config.yaml
num_hidden_layers: 9
hidden_size: 512
num_attention_heads: 4
num_key_value_heads: 1
head_dim: 128
intermediate_size: 704
vocab_size: 29458
hidden_act: "swiglu"
norm: "rmsnorm"
norm_place: "pre"
norm_eps: 1e-05
positions: "rope"
rope_theta: 10000.0
rope_fraction: 1.0
qk_norm: false
attn_scale: 0.0884
bias: "none"
tie_word_embeddings: false
parallel_block: false
init: "trunc"
init_std_qkv: 0.0184
init_std_o: 0.0
init_std_up: 0.0184
init_std_down: 0.0
optimizer: "adamw"
learning_rate: 0.00114
lr_mult_qkv: 0.7
beta1: 0.95
beta2: 0.98
lr_head: 0.00825
max_grad_norm: 1.0
warmup_steps: 290
schedule: "wsd"
decay_fraction: 0.795
decay_shape: "linear"
final_lr_fraction: 0.0
batch_tokens: 262144
max_seq_len: 768
doc_mask: true
train_tokens: 1607000000
max_steps: 6131
dataset: "wikipedia_en"
MLP neurons of a small language model. Each row is named by its layer, matrix (gate and up: input weights) and neuron, and shows model dimensions 48-239. Each number is 500 + 25 x the weight over its row's rms, rounded and kept within 0 to 999. Numbers have three digits each. A neuron's up and down rows have the sign that makes its largest values positive.
After each neuron's rows, "fires after" lists the tokens most often just before its 100 highest values on Wikipedia text that the model never trained on.

L4.gate553:469540490459545518492524501519509473517486519481507494507508541497476536473435567466504481451500486496543510494521464456541534542464546507480535471509496502512509485502504499465459513527481478509449458484548566506503517470448532544496517497478448520500526534475515516540497444503489514491510489514487529542509473520524527515443514476540508507509489467515536468510521506527500531489529498489474521493472487469501503531499455471470508496497521504502451531498527526493526496446490487500525504536519468520495555474504471538512478465506492497528528494482487485483497457533529501510
L4.up553:508522488476529515508504525552481514537518501517543460504478459530468515490558443484528533462542505513506489496473504505492480506491518499522528496497494561521473519554535510467514443477507541504501541509545494506502486501488473455498482476509557505551470495554492479512522498469472505465491483475499511519526458520496478485494519500478458493489519503468516502518483485525500526476500492478505517500470488441531525475488488477509544460461463493513487490469512481470458536498521490478537526525444527473506487507509470505495458483500494509518510486515490508522506516511528552490
fires after: "′", "5", "9", "4", "7", "2"

L2.gate125:492506495511489487478488486517507522505505461476489537504500472544474474499504489528473516491489500554509494490511504535484491493497535542486566489517466507498491509482461525499514516477451554477463531484513463463470515505494503547486538522504510453539492496412531483482534491457496473469500478500451473516508512522471521479519483465494507526508497526528478482495492543473494504492522550501482551516548504489471517514510485457510503525550540472448506499514468478491553537497541475490528463495494470500499516526533475492503492460508485433507508518542520483491519485524510485458
L2.up125:496497538523486448460490472455528494508478538510511491491484467486487506488470496478513465515512507485489533516499524497522494488524526499502480490496485525503480497498487474506528545524487518469513488543473509484505522531446511486515466495532478460494479489540537453458532495468486506498475484514471490471472499484474534452538492528528514483521468483463474488488479556502497482513561496447470487501529489490528442506516499461499518500507510475499497515493517507479478509510528523494535470498520448496493513510497452508510493490521487487509503449499473484474499459503509503475
fires after: "9", "1", "8", "3", "7"

L4.gate481:499482525479513511513499437560527522513485509506475490476518483527490471502481480466442503529490487460472472507463517476497451544523540527434541505481530520511495507463488482583484506528472485494505522483489501519479528505450544494517516464509472487498463517453474496488502489534482513512525504523533516479533514537488517514519495520488520480498514514550474483498501494477429494484498543537491470500488536455448564516472491437536490524456480519479475512489532480484504515498516471465566494511522494494494491486529465453487508471477516504495494477508506489466459492486494488543
L4.up481:537476510501478481508499498492502476510513469524538524515495495496464480519532485505506507497522450483522533483502503495494485472565510483487545517508499508487498449529486536558536463535460486491535509505503522517498508505519568506517511542470508445465476458518529533461517453509502541497495551494474496461544501546511537463513464509493478464470524517529490498519468520499506469480537505505457537506498476490481508531504518467517507535491511522496520502495534511508480471481532485515504494478505468513542485485495505511509522513488486496509469513488459487488523538548521537462
fires after: "\n", " d", "-"

L4.gate513:526521443485465526482512505452474510504510508459479532508502503496463497533467551472498527499505527513493512487499472529511483517508503473511473487490465477492518517550476487502512564463469482476475482458478547474535522484479525506552410516460490481507522487543509520525485493528512484541532468463547499494496492519493519517547487510497543537562507480468551485512487494526516499526544485535484503480511500513449515509539489444507466505500491507494478513506492485508534498543496513538537500483460513493484478513488525504524522489462470455548527467519487484466475500481503501531
L4.up513:492526496555522507518521457490467539494490456474502483445507466516542509462494464494505544488490500518525492532496534495555461497507525586457474489508524539488444535482504481475503516500483485504526497509492530548484473534532533515515490503572522488494493491503505487471490503489513484461473528519453489505451465504441482491502511518490482518529484516514482510519524560558487486518502523484504455531520544520501504522478510489525527488530494489471518513446513513505506498482533471482507515527492484542520511472500495463523512492521541516537534489480503484483502517489539568466
fires after: "9", "0", "1", "2", "th", " ("

L2.gate46:488484506530509514488485519518507530492497523538483486532523493496476483485532490527496479520477530437482456480443525557504437513517535520483504523537495519499489490470503484533527522530490523487482493498497520487531502539522472500466470545481500499518513480499496488515525546501514492497498516497502518530455485486454534528498495466519471522505481498541541514497505534494463505520498491505516491465500494525519505503499485467502484484522512534526502501524554435505517488534527530500508511481516497489523512558486496514518563506510502537510502513543513481477517497511537467471
L2.up46:533513500481518478492441519506488501505516485533475510500502509507534489512478533521517502464515505502490469490503511471525500526498488543529520537489501500496502510506495514519527552576501534518512508484518520484484503523484494551510467501498489491476534550518496500481480496508475495514506515510480505513520538487499528495473483516559472518481516549507509485496475482484465501479494522526470490461531500497502535489539505468526528529513468471537494477507512490478535516496517500463465538489549473492532498452461448554499541443499486484505480515513501518503500509490533493505
fires after: "1", "9"

L4.gate503:485480515472537492474540515489469538470492506457485479478508500544472452493544540525536504501495496531514512475466530500513509505479539533481503474527504500513464463471539517497523515425540518492546495481490493487509512497485485506492531514500480530543496498494516476509475513480528514549492476503528511474503505458496497488510503518471536504441513508505523510500498485480450488501504526527517484492503496478496481457517507449510534494473468491535477491521505495487492551511496500491500513489479499512445517496473499512461483521532473504471514510508536532482438537468503483497
L4.up503:440493478470489452485538532503546502532488482498478536546492475546515512523497478478466474510545490496505529517509475460513470486438511512505522509525498529492503501499514487514489528526521488549502479493479513520516522466513525554502536444507477497497515477512450500494513441499469493513495447484548473513513521510488495481540469442502513532482539488523463525518487499551468504500486478525519461498524530505480513514519497523509497504532523435472526503530504467517512499458517484522490510518525511489529499512466451535543554489526492514542473480521463515478510482524444511494
fires after: " (", " the", "."

L4.gate119:540476453527486528475502527474496483446489517487518500499501549493430509502490476480503499456500509480461510531538499498531529469492491498489496494509511487478516489477490464472495563510481509527493461482503522529539478457512512461480489482450499552496478490451502455501460514522479500507507501505536498463467478526490471509510462531483485458515550482458493519515495477497470490484523519522462501489523503472509503523520530496494497524555526534487473519482494480524522534523522482473523522459543488525448515492517491475477512500462454494522501497490518520510491529515503506493
L4.up119:514517508494486487457468436493460512500472556503479477495488520487516506501520478468492484495489490505488542522483493529507514475506558521530526496487455505517480531475496501489528492546500504495468515484511500526521501477522488478507514468491499484463492465474511515482496561500508505536476561453448469488504493531523507504502508465494471507507471514489499504491501466479518499489509481519501497543486512480467512440489471519572496506464481469510510547497484528513485502481492495500513495423525490494451481488519506466544534548461502522504536512526480528509498504493487516501
fires after: "9", "0", " F"

L4.gate124:497462459492480518487512513491456464502474495486539470452510505507511477502475510474488516500502491512506474513500549483527487457554518523505507497522485498531527493485512462477480534499520483494475526465496473438508505482490527501514534486467466494473486540478469506498517523539460528505467464512495534484463493505486485480492478499471500448487444525492497544504496464509512490505520531484513434489464548496499496481495539491559541488512490515527510471464544510497494502470522506457533527459564491500511487468508515545478532531458501504459486482520510520512480475476520533515
L4.up124:479475491515517500479492509512508488529483508510504522508467513517452481513505506519481532504488520497502437479484514467505488534559512475461530456501505507495491524471470487504537521500481506517505486450486490528527497499508485518472456502519526457552566468493484462457503531521523486509480505515525497505506543516496463505482542498459497515513473488509485485454529504480507484512508458468479473491512471516502495495500498541489508557507519497498435515420468482522533493501483470490505495496565491518507493508509519483487485490480505469473492538465553495505468554467484489500
fires after: "0", "9", "1"

L4.gate579:502512531514479469496497497546530510487497494475506467467495471511462463517467489480495480442447503524507495519471512494469525498514509509494506489495519504503558501522516489487535424511469515533514507555518474483467462505553532518480497502544489503498491495504467493485490485473525475464491517518532511522526502498506511486494491496496530514518450546535492492497499495519507473507488503545509506515477519532485514518548521499477503522505509515487514528445482511541479514469493475519492469512505496501501501478500455509575492478481455522538491513507507529472494484515486477489
L4.up579:505550467506493496557522469495482506534509501483513469453517507488439539517502476530522517504484533535502457505454524501512506478497533534505482511439514500536496494506468493489518509552482509496533488524565496490479486499530502458486532477561551516465539462507512487545507510546460520519489474490518545472506501504505518466478501522495466505491480471507529477521439491543535521475465499526515506500453520509528483506520508510475494536504495486518466464515535473488517516519502472521497520487499510465475476466504471508457504467502524476477476503532498497532509484477473486452
fires after: " a", " A", "0", " N", "A", " group"

L4.gate93:533540476520513553491522467494443488495521456472510525511466480530521473480471530494474454470497483474487525505498534501446501503517547494523541486512463501494526523475504484498521512548480539505446491536489529509487477484491500497509521496491506493520540538503514453517490453508500485519503515504489503552472452553533451507485548488516533427551478499541483513470483511513500493533471486512523481521484500520525509520457526520519495548462522509514482490498496523525480514504511506473517488533445476527454471494517492504506502484480529527502485475531463525488494491495511490512
L4.up93:507564484475491477489543476493457501482473466496494523487494522501502520466432502489501519482535488503522469473531464502557481518454548498496520514496526484476498508437498517503472538490496497492477485476450548540528467469521534495498487520526483508484543535519489507489451466576494496486500520502461542535489516523499459497482492476491531470514510503519489494510488484517503474489482515511446479508547530478488499510512499519513514477508538520512482493492500503460479460510527536500499495495511492513496473514525568482538468499483506460468510513526536525543498516537499507498
fires after: "0", "2", " his", "9", "7", "8"

L2.gate460:479494535487488512501463513518478528508517514489479540517506489530459472496478510466487483483497510469469485531480564488520507525446504498487442480515459483479494511484541486536504500477512506481495491506506517464464502523551540529489493477479486507494490519511489480490483531480500497514503467471516539515510537508522478490528456467529500439543509488539536499526460497481519500514510494484507502471524489516502499544480512522500470503547523532486458472487508492523487469489490523492497516531478524507517526482489513528531477464498465488460535538513473517463481498482538518487
L2.up460:496538504482543497484517523525519488535501526493501527473529453490515494513468511528517471502515518482478534470512489452450482490482477512464527508492533506481499490530521466503496509488506513517478477486533517498502507483450483532472518454490513518457490534487511492576486526529476504511475507474538475466475480453496482529512507444490492525497525537516477528494516501503483513448510472487493542478511499529521509442520453505515534456494480512451552515467525501506475509521457512467472535533494532462469500486507503504522508485499514515504501501482484505513466544481472493508
fires after: "0", "2", "5", "1", "3", "9"

L4.gate251:484499500512495504479523473502513527514532487478472497520450527469515486508509511483473525525510529488480510491476530518558516483521472514472527501530522461531488492514437500510500500449440526515465486529480525527515522514477539507490495516462512541497509516458483466486505476511492487484515491500531504524452514507508474519469542512567544512530510506485520479493481569551498499490514538513522450505504523491471518524498503527471503494490571458491524488507545504509492523481497520502518501472513526516456499471503476506502487502499500510487502490483455447459521503521480495477
L4.up251:516495465540450516474531465510511489511490512496508493494472490541536493531524485531491500505502515483517469443507459483509517528477520544515493491503497539528497512544461520475500481528505494461487527528522509528497504445467505499499518474556501560548492529474492467528447507530493504462512447540478544452542496503534520491510457456518519563529526487516493505481517495527506489510526516512510515496520538499463483472495493496501531488485497511518492519485520501476487463506544515478482457488498525510522506495490502470528503500504544518532538471485455491522490541489502504496
fires after: "2", " |", "1", "0", "9", " his"

L4.gate160:523531564540493506476502517523585515501520522498524501473484491497498482536530499456525448493508509540506491519508478501506522513535515530468493481526456546522548508474515499481477488514517503488513455502512495480415531491492520499525536489519447495463493510499497512500481468476518498461529474533494466523471526492509493477524516487482509490479518521504476508503506499521523504473515495529488554491496528531497500529499515519476507511484508467535530469475422496477505488516524454491515491524534533514517536489471482487522475498491505536514511492512499536480502519500479496463
L4.up160:514523500474551505508476491484502481428479504536508485504550530511525513495519495509537500504468490540484520537469466482555480491507520514506530481508514487531497498513489479459510527506475501478503517468503535498519466490479532516483537485504490485500459456504451503486545509532521507500441465530464488539495483502498490549506440455538510506513469521497527487495504517485457493426508495497498506449522503485490544495488513511517587513500450527476514512522476538482483523496498506517492515503563504505484505514474498501475519490459436527476532499464447538521503534512451495560
fires after: " a", "\n", " an", " A"

L4.gate456:493483456506513522515488503520482549482500475492494515473514519470495494483498527516417446475503535503547482517507492519503463576500510527488510483514512501531453506512521506494497495455469516528490499507516509498522492480474470452520477507512442539510527488489510493511444537502484476454494496518519526503503488507503451535458474481511495504519487474539567477474485553544496537501517485479487500562526526482509507530460515423442474498475492546519508472517499501489491492449522520465506523506499468548471505475498503528498470495470543532473511479510492546514504513458504518475
L4.up456:486473488530478475556511500471524512467492455490547483586458503528534499470511489551510530481498491518498459489507518560530460501527489496475500512499500479486485495480482507537469509510500474495542477527515468491547455527498496512514476521497519472518495536506507482518466454505520547425485515489503495525494510513455480459499482506442474547467482489469512519512525495494530465511474479514469517480491510493530503484484508502523543512497489534495476500481427480503460524487489513524503485497519500509472500496501518501471514468482450480495493505501485455476518474474539533497
fires after: "2", "5", ".", ",", "6", "4"

L4.gate649:512518530446540512529515550559465500483503471495494490505505504529475481526471494476487500467497504473533541492474511464504506488524523505486434486485521501504477511497469492510492479505482524512495505521520507499518511543496475482539525479490462459475491531470551474535527532481529437464517497487512480534509482525496499516546486502473480500454492505466500521514534495455494528523526507512459485481457520522511510524519466494486452508500451504489496505509468480482506527525487460474484479514493470485496503515463471520525472505499451505512500532487456503496539495524530538519
L4.up649:470501489470508505493479453508559475490528475476494476527534496502506511466471541493565519471488514485481520510521526504495515528486543530502529490495511471499500497540477507473498489510518474460454535500489525454492524489521488506514452494485453531474513476457467547456525536554513529475468462470485534521477479478486525462507508521526517509508504511510506467489492508513506520446511540464505536491510533453499475485504476481482525514476520520473494526490481511511503494493524510501491502489511476421466483475507527493506511504477497500496487494526522503529507521524483526555
fires after: "6", "9", "4", "1", "7", "5"

L2.gate284:543498504509524528506502511518475533539487474536490516505527468500500509477499512502529445477512493499508505468446498518509494579503542498471490470498459497487530497494496529510473508482485514529477511524531520501491483482528523532479514475485489544529517509465465518501490485502486461476509512460488477519490515485512457522482515505466507479534477499468510511497493513506512506476504544481561568551495529512480466548516493473468464481536536488444495559489475463474510476519497527510473522525501524525498507516501490498490490511483509475478528478531517493504528432478482481508
L2.up284:485471446463486478435489482565503489488513519523484517500520524484481527482517485503520494509521514467533529464506488513531488545520504529515467505484525480501514504473476515530548490552513513536520489493486512531488520497503468475493523493513495521514516530509504496494454498494511470478524536482513549500487439470494488509497464490490505554478472502507466478505507484492500516492507534521521574518509511521512509521529480469475482522450511483564470464493455494487434525511489499481552481478517511491505471494497466478495522512539486508504507513486556481536465509500518506489
fires after: " |", ".", "1"

L4.gate526:503466504462492508463540459485496526500491491507539508459493490487518490500464498525478523529486523523469514495478486469472471495473479518507521468523497478488481534451493504492507490497501523534508487464505487496474512494479510533475479494527462503519492509496505530488531495505455511516488499519522518501525495473504487506512495503513518486500500488542563451494499522542517497499516484528513465461474469498506508496529502455554493523481513535489518476505460461512509521522500488457499456508510544480417526491542459499470491522502515524454500450553502472495530484450496485479
L4.up526:498461478497520514564532485527535492530523497489493477524503493512497528466544513560537549484486481535493497477491497504497553467505516486505465490517466493493469492506467483470526485473494483558509499492512459474466478482458496526512501472534495464542487492487442490474499469472482479492475465464493487524482467496514475500507472507486481542517478488495543497525505515524456526521482535508502505519511449513519494490515481531474528506528502563494513566491493511463513472511512471478509492499468508481496525516524512489515471509474469531489518514496496453501513533501493562497
fires after: "1", "2", "0", "7", "8"

L2.gate556:504502487489506497527524491532492512505571452484496444505473522496504528458462523503482513505485461506538540503477522510523528449474496549477521463486507529514524510524544466498517516527508502513508484484497482524511479507462519522474515522536522515518505508473515501511479532522477524484506513493492534497497489475484478538513469511484508495566468500498510487475480503493502532473494489497444520531485510480513493491462510496524480499507485524503529537467460487513504518506555487510534427489486515536493485523507478466473500530517512518525495512465516492485511499496534541476
L2.up556:449495489487485509491515496533487449502548483480520423487501465516460485445508519509451509491494410463507548503508513537528512463485508537507504499496514502531537484499532492483546495484475498548491506502503443531504467483467503527504512502520500527525520503462516466511493526542488505489492491504497552509446518494489508484513491473478522453508469516515488497436492512485516516458516484518458473509488503513489481491455532499497502516485457537504506522443483519521512516534528489514541461469478516535523484518505521502513502518541531526499432537437533513504512510496528539493
fires after: "0", "2", "'", "1", " N"

L4.gate166:473489502475508519488506476473533524525507530464448488457487508484504522489491481477492502468451535499456497499491538514498510449487507489476500476465497483470460499483513479520495518498501505515540567530445469538548494466473500473500521507463535506487514511482488499467526505494484485481494493478446516535468502484507481526525503479499530493508502499508478477514494518498483474467503492488487507540520480488509507524475465495539506454545504524474523520480513493490483465518530468478529534512557513513486479513514501433553490521487530557469505525529484545502485495502476487537
L4.up166:497510499515471503453466485482466535490561505536484528545488498502523507502499488487484472498507507486482488487450471490524471558507494505561504494504497497542538493519493493569517525516525563478484490496458506526504524532503544505516482492533468481485491476459482475475496444509504518560536509496472504469502542538497527501498515522482499480473487538497515520495482501508506507512536527514476515519458515508561499492491521494543484547524503492515464480487516482495537537463465533491497475471537523467532499505500468509537519473538505481485507493473486514524488505511539492530
fires after: "1", "9", " ", "8", "0"

L4.gate465:456485510497483510517484519501505519521492507506470499492487537481508532508515494524440512472472495497483540517506477515566555561530474522486464488511514520496490517430514472460522520494480459543486488494515492471560514466500492493470554517518522547470471479499500510515494523488501505506556494518470489518512484544480487522501498511483479439577515447507532524526475506472499499487492495451509476486531501497492498510475509475501508516474480482552487496526542500502470492473461467478514493462557537500503490479487510505450464544485492471502495522519508523521528491527496475493
L4.up465:525564450504532489528491494514502480474482524521481515482527536480520434506453472521500511493518507519514492454537443520503521511492553528467542519497542525495523495534496461508545519546490495484507527523510511514507554550492475507524481463554504495505483509480522494471510464486553498474490474469471520483488503479503510487523496487535490498472510455499458488481477528549487506528516469523517524501518497516526491525514536539459472496497490512461501422518477495446470544506510541548471491506474505476482522519509501488495502497508486513488511516500485486493519486474503500531
fires after: "0", "9", "5", "1", "6", "3"

L4.gate471:505510468488518467440534494508496489510560476475499499474516513521518497504509495517422468516474494505481516510481459537504490485493538496450524475530498494491477535519497546498480460479502519473486546500455473498536522474509504529494483480495505520493468475451465487517537507479514547467508481510493542500534470495492485496497518469447487514478500491499517486499476491425482534469477490510504529493474472522508496511482504508520523520498526483517522520515493491519490535513520471473515497483513556521446480481535530522508533486545542477520500501496464433515543490525487519518
L4.up471:506459455505481510512458489535482503523454497513495495547520449477504532500503529490509529441473503501548546530499523517521505516532515490521488495470508462516495475475474503564534474521505479496482475480502550547504495486511524470454502476502515503507485489518481450504498501471507512518496557521502486458504481516510491522507464508542499476541497489521505484488490505529473511443514486529490480471468508494497506518530473536497483500550499500485521438521495468462500514491476433527476495483492448524451508559486483505495468488535526504522485474460524473476494503490530481495
fires after: "1", "2"

L4.gate600:494530480502469518482520464448530503491501543485510511496500507507440477522500451467474565491532506493466522548517499450514519491556539541510482509463458514481450489460519511501464508494538454500501490495438550507503498454518514472495523462470526524500527509477488495532497542498490509526454475489513508463500493517514463461507516515495485436518485519531517518498500518501497496514462547507499482517494535452496502508504541462533518500527513544512497521543494525484504490490466527522520503472496474493505496477518438523507508501513522497477491524474510568497486476458485496486
L4.up600:533488498493521491499520510525470474525485452506501502483502468501522450517498457499485497512482471515528506495476469516519501502531463533477527517504499530504531450485495518522513488490491484481531509524452474476535490490507483492498522492526475428458545501503491552498498481447504530470503490473513499505545504514467562518464495436485460457473464544483513460479484525521495504499534512507491500508516472501512495473494539526523454487492505518508492469495441509502520446510543506476479540514475537493471524474487514479490507478509515554498479498498446495473510460530525465478
fires after: "0", "9", " the", " a"

L4.gate554:495519553508485480530499527528514512483553464464450509521499493569502498508493512482501492511498519467497520508479453478483469478471525499503467475480513511521500506499511488540450508506503510445485483513512487444495510489490527505534485476532521504517505520467533491520457531493446465483529512466542504522500495519476498512523505455449470495538467509517545485500519512491448507499515552537474499528487492456458488531452470504510482512488490486516479473472511464469504503505497494523515481526503519469479489502503485511504493495498495597544501465510552510539494486469551499510
L4.up554:497530506522522484469512505457451536480499505501514510544506534475555543499486535510555422483510524514502452483482496512507500475504516485536462491533489463499479509473495486468530485432462496521528447495518531544505500503493476501532493536515471489515515472518519509477489479474523499545493555491523492490482519500506439493477521535501537527470502485462529519509494499471495524539472521487506515527496529512580499466527492520511482498499514485466495496500520485491470472495527528483485449514498465464478528524495471531480497516477507483486539470529487497517512499508478464416
fires after: "\n", " s", "s"

L4.gate210:494496547516436504508487501506472504480526541469468516482521473517493451492511519477500525495511506518483495528499538514514532479507518537478505515513503484471538500490495498483490489501482543540465495497543503526476465511537445522473516475493458482524492474521469522483478525487481494557524479499503509545509471517510501518489476516487516517513490474510518507481494529540515462487477528572513480490513475528479505513494486478540461532454466481567475477507526549510564549490465483477495523496516510508477522516555461520461537588469511523475492500531535492503521500489520513492
L4.up210:518532496502541500508478523510474505506530460523494539475473461516479451477538517527479521509520495479479489477532515530499508515501511526498496481532524506507470515503515515488498479513495503530439509497512486497483477545553524518542485479475544505501558445463471477549527483504434463514491479503509498452514563488486478500492539521521524490499508540497490509493558519509482505533514465546498460498484456518515521485489556559547526520487454503489511520504480540488477533483513508462489481487528495502516474517559474502486490490526471468508491470492529543503497533494509496529
fires after: " the", " The"

L2.gate291:521515557485491557493507480508526506508503499513519504478499545510521450484482507500440530528507487428538567505495487519545533508458464469483504489528525531478517522495495521499526480490500527498450556510490463477469528472530528485526541468527527500535512535491508541461456470492511487519529465456523470544502538500472476506514494481498467487505494542522501509476505497481499556558516459475481531493512492487480463522476507515566502496497525502513531501481471520510522494503492517488493490544516489472505471439505459500523503454511502492524498502531512512491501458494509500478
L2.up291:510514527489508499535505497463543534449523543471507467474490500480513540521529541564462526491484508488491505530482477485518520500519473513521476513458523512529496504488493488486484547536499482523499496484505455545498489473519534486520509486456534501494533536499508473479466447531481527529471499495509557501531503531509467528509457592486483496474519510519470532497483464499472542499470465519557478478507485538497501473530486478553494511533505524494499503530519542492501492525509491482482525485504436496482491501485496451507511500528558502515520515513527539478473464532496509551
fires after: "1", "=="

L4.gate88:503504528536537520500476514522495511481537496525506506483476483497455499487485508493487484462485513458562517550509527502499449542560497522475475482484488477513477511553489485531510462444510505489486511497514531485521498487504513473450498509555473482511531513494527488506502561524502481512535500512447546482502519514505461469495504490488505456533533502500485525521508481485492494489514513503475499484477531510493508493482495484482459539512468481452499497530475488467520495557503496489449483530498479543445504526477500503487451519528467505483509506488448486484461518512497481487
L4.up88:502475496504470519504538525518474500468481533512502542501474574488465509505509498535523510521495498542475456525516513497520510521478524527487468510535500491552514501496532491536517508512483508510527490533520500499540498466511463489568477494498512524460501492489455519521505494487446474538512486524477488483496532470484505474516492484531529504461485484483556505518516498494484517480513519510537481480561526528500487483515509517472502506487507521495489476492512520495507517483517471493542550492503517469498478477465505461499535479507517498518514527473495512517483452517476527519
fires after: "1", " |"

L4.gate641:495535430516487499514518496519540492538485475445459461486498500507436489481513498478507478467504522515502505494472479524486459526505533527426459514482515490509521495499448524489472500500448490495490482463547527508489499523491510477472536486526484500492484504470471500486500503520482518465541477519475491495511520486511545515500422482480476474504507515531507481477511476525518507507521485504473491523495514485446535496539494477473465517475518517498493472512505498532498530497489447508508465495461522514437499515483522471502522518516515508514493483491494487465472480514542499541
L4.up641:512468506498499515509544495486488513524459531473476526541494552474505538523504498536546501430500530557492532490519535485467536485478488547462485485487515504537476485562485525442475494483437470473476496487556491538506518501491469449466495525478497507513529500499518505530519486459498504503500501508494484538519451463484483543508497545491494494495475501503516518503490506505511524521546492474442513481464470481489479533542471525476512478516503501472464515521479537486511489507497498497505483514506481507495509529516488462464498530516468487499500514459480477459534501505485543485
fires after: "4", "0", "6", "5", "1", "3"

L4.gate422:503482560515467487481494478492504530502491536481495508478452522481501461500520499460494528456455503531518503473521545496576488478484498505506439482523487511449486509491531515454508527539511493490509499494435483520506495493442551492494479547478501472513483518523489512468499506498526476496492492520478475520472474488463497531520513538437508486527493529460456538552486487514512464496506484485500553540518529472483501507528503508558470511496519525520498496459485551572465488481506479487516532492527509521459478497526462523524514530488510481517502534503537539488492472538489517516
L4.up422:507485500463484505503500472509482486521522526487478486541475477538466480489517487442501537567527471523463512497484502495487544496444525541515499515556487520489430512505485482501487498513462494502521483482489493474529505494485522525506510473507495505529483519466469468477513524504502550490503508492466549564541529501459494525550481511453476513541514461521453558500500509529486511494452526550472509479503521483511506497510450489540489489472491500604511469512422479466507470480499424514481511508483480540549448506537478483534497464479529530500510500471517492507506495494486471531
fires after: "0", "9"

L4.gate138:535537469462496516501503442575513508498494495496482496497481501490489481486458485471522456508514502512562513481484513464485517480470513479523505486513494501502499493506486519505472485477466496523492515515472455516502494517514500465485503448478488525530455486444481513472468503557499474513473527513509517504520437505495489506538458486463515455535501520508514528492494483444493503490509519496473473526502535451475501517513486478500513562501474520495538505473509496526502502455524453510537514530532509486493495547495508548526469474520493522539492561447516520523470477490496541521
L4.up138:499549504480501443505443529495504498530478495511503476536496521497491505504488541562494485508480472498511469481518544518507495489531493540486549496545510499474499503527518466483510491553506511502466469499494472502484503493477543543474548505501499485498529461474512494509509483449467523507507501473479540555519491517514483523495484554490532504471485524512464506487512547473494517478521519504487507506501502519524481501480542504526502485470512509533505544501480493515448479521524497471475497514518495505474488476537493484547537514517504518463484479513464471478519446493483510522
fires after: "\n", "1", " February", " January"

L4.gate19:525553451505494508532516508486512506475501497506450501526508526474507514477428480510509480465432512519518474481510514544485517544529499527471470513492518501447471511506520458524498545486481503438504492510499486479481454489503497485495446496472437493518488492508499515471518532509546483477482504481483498545476483492495497513458447545510523511512503442501516483466451471518496491478498517522519526500471567475506543537497499507488448427502514492468485507531527488473491527491484474517494475479513502510471492491526476480476539520534474515521494464498507520480523516517491524497
L4.up19:530550490464494527513521471473531499493521500519472547513458528516533484531495516527481553569489481461511515536542468496499494507508473444502533532502511499527470490511508477474508503483505499534486503475486498451520536454531508512464512485509498530488508494497525465458508518506461525485496566473516518544474475503510562495496503494517509508533524501524518513523494462540477527500481469499513532537505499493512489504471451522522517466472497523530492471509522500502484512474454480538483504487493522476487469488533516438491530521477474473455501510487483515482523476477499575457
fires after: ",", " February", " May"

L2.gate518:504508497463529510546496482491519500461489479534495515476503456565533494502501485504489503474507489471542507469515520487493503536526486489529492490456519504501486532495528469477506512424496451540490495538466453499519470490500516461474559503500481534549485539506539523508489468483513511493491420506509470532463495502461477555470491493509504520538520521529501543486523509480507503469501531532514491488526494439512545465531498514521441479543493545498496543468504481513472502506513524496476490462499498545497510520555530561503471476463520499507505500513517533468513535518435502520
L2.up518:519506480516492474496496472502519503539448510488508493530510503479474462499540506549515522501534516502529497486467516524511477507537469493539486487527486487465530491480491491491450465505452476544485503476485451488540475475532476466526467573484496498534524530472486499477492473524505515466492544489494465504492484527529506515443491494485492473492505497498456473479461490467524489485486498512488480496557500541446537474541457509484533513527519479485505524525529517461534530477541441516494474460499452510485537506499546501460500518484496467519496455496503539517513486493488490524
fires after: " ", ".", "0", "|", "\n"

L4.gate407:518510501520468521477513497488503511539524509536503523471487473496456504516527511496470465488484502516494491484475478476496506532453491465487468502500494493477496522496510493536480534500438507522503490502522463488438503528489523516496516488530514543518502502469523485496500520515492506518468485483568513454514518537493483517561519492531496483533520489483526515494470435523451533547525504487503503507502464460458520491507475502460467546508495509488528502506503478502487510538423479502508499488527482453499518524449529517506499498476462509564518481472470463543468447506492520564
L4.up407:483463513494476542464470517509501491483480508519517548526478526467506492479510493502515455493499497513497467521512445487499513529502498493531507487485501487501519493476502491484497484502472530521545508492542500479489481525498556544481517503493478489483502488528515511477506557494499576496476500499484454501538496506537491494533468517514534507484490512513532530506473518470521486534504468530498527482459480520515548480522524516460502477510510517473464508468452503486496515423507514504517461486494519532500528517511480506526497504511467501492494506462536497479507497502515531498
fires after: "\n", ":", "}\\"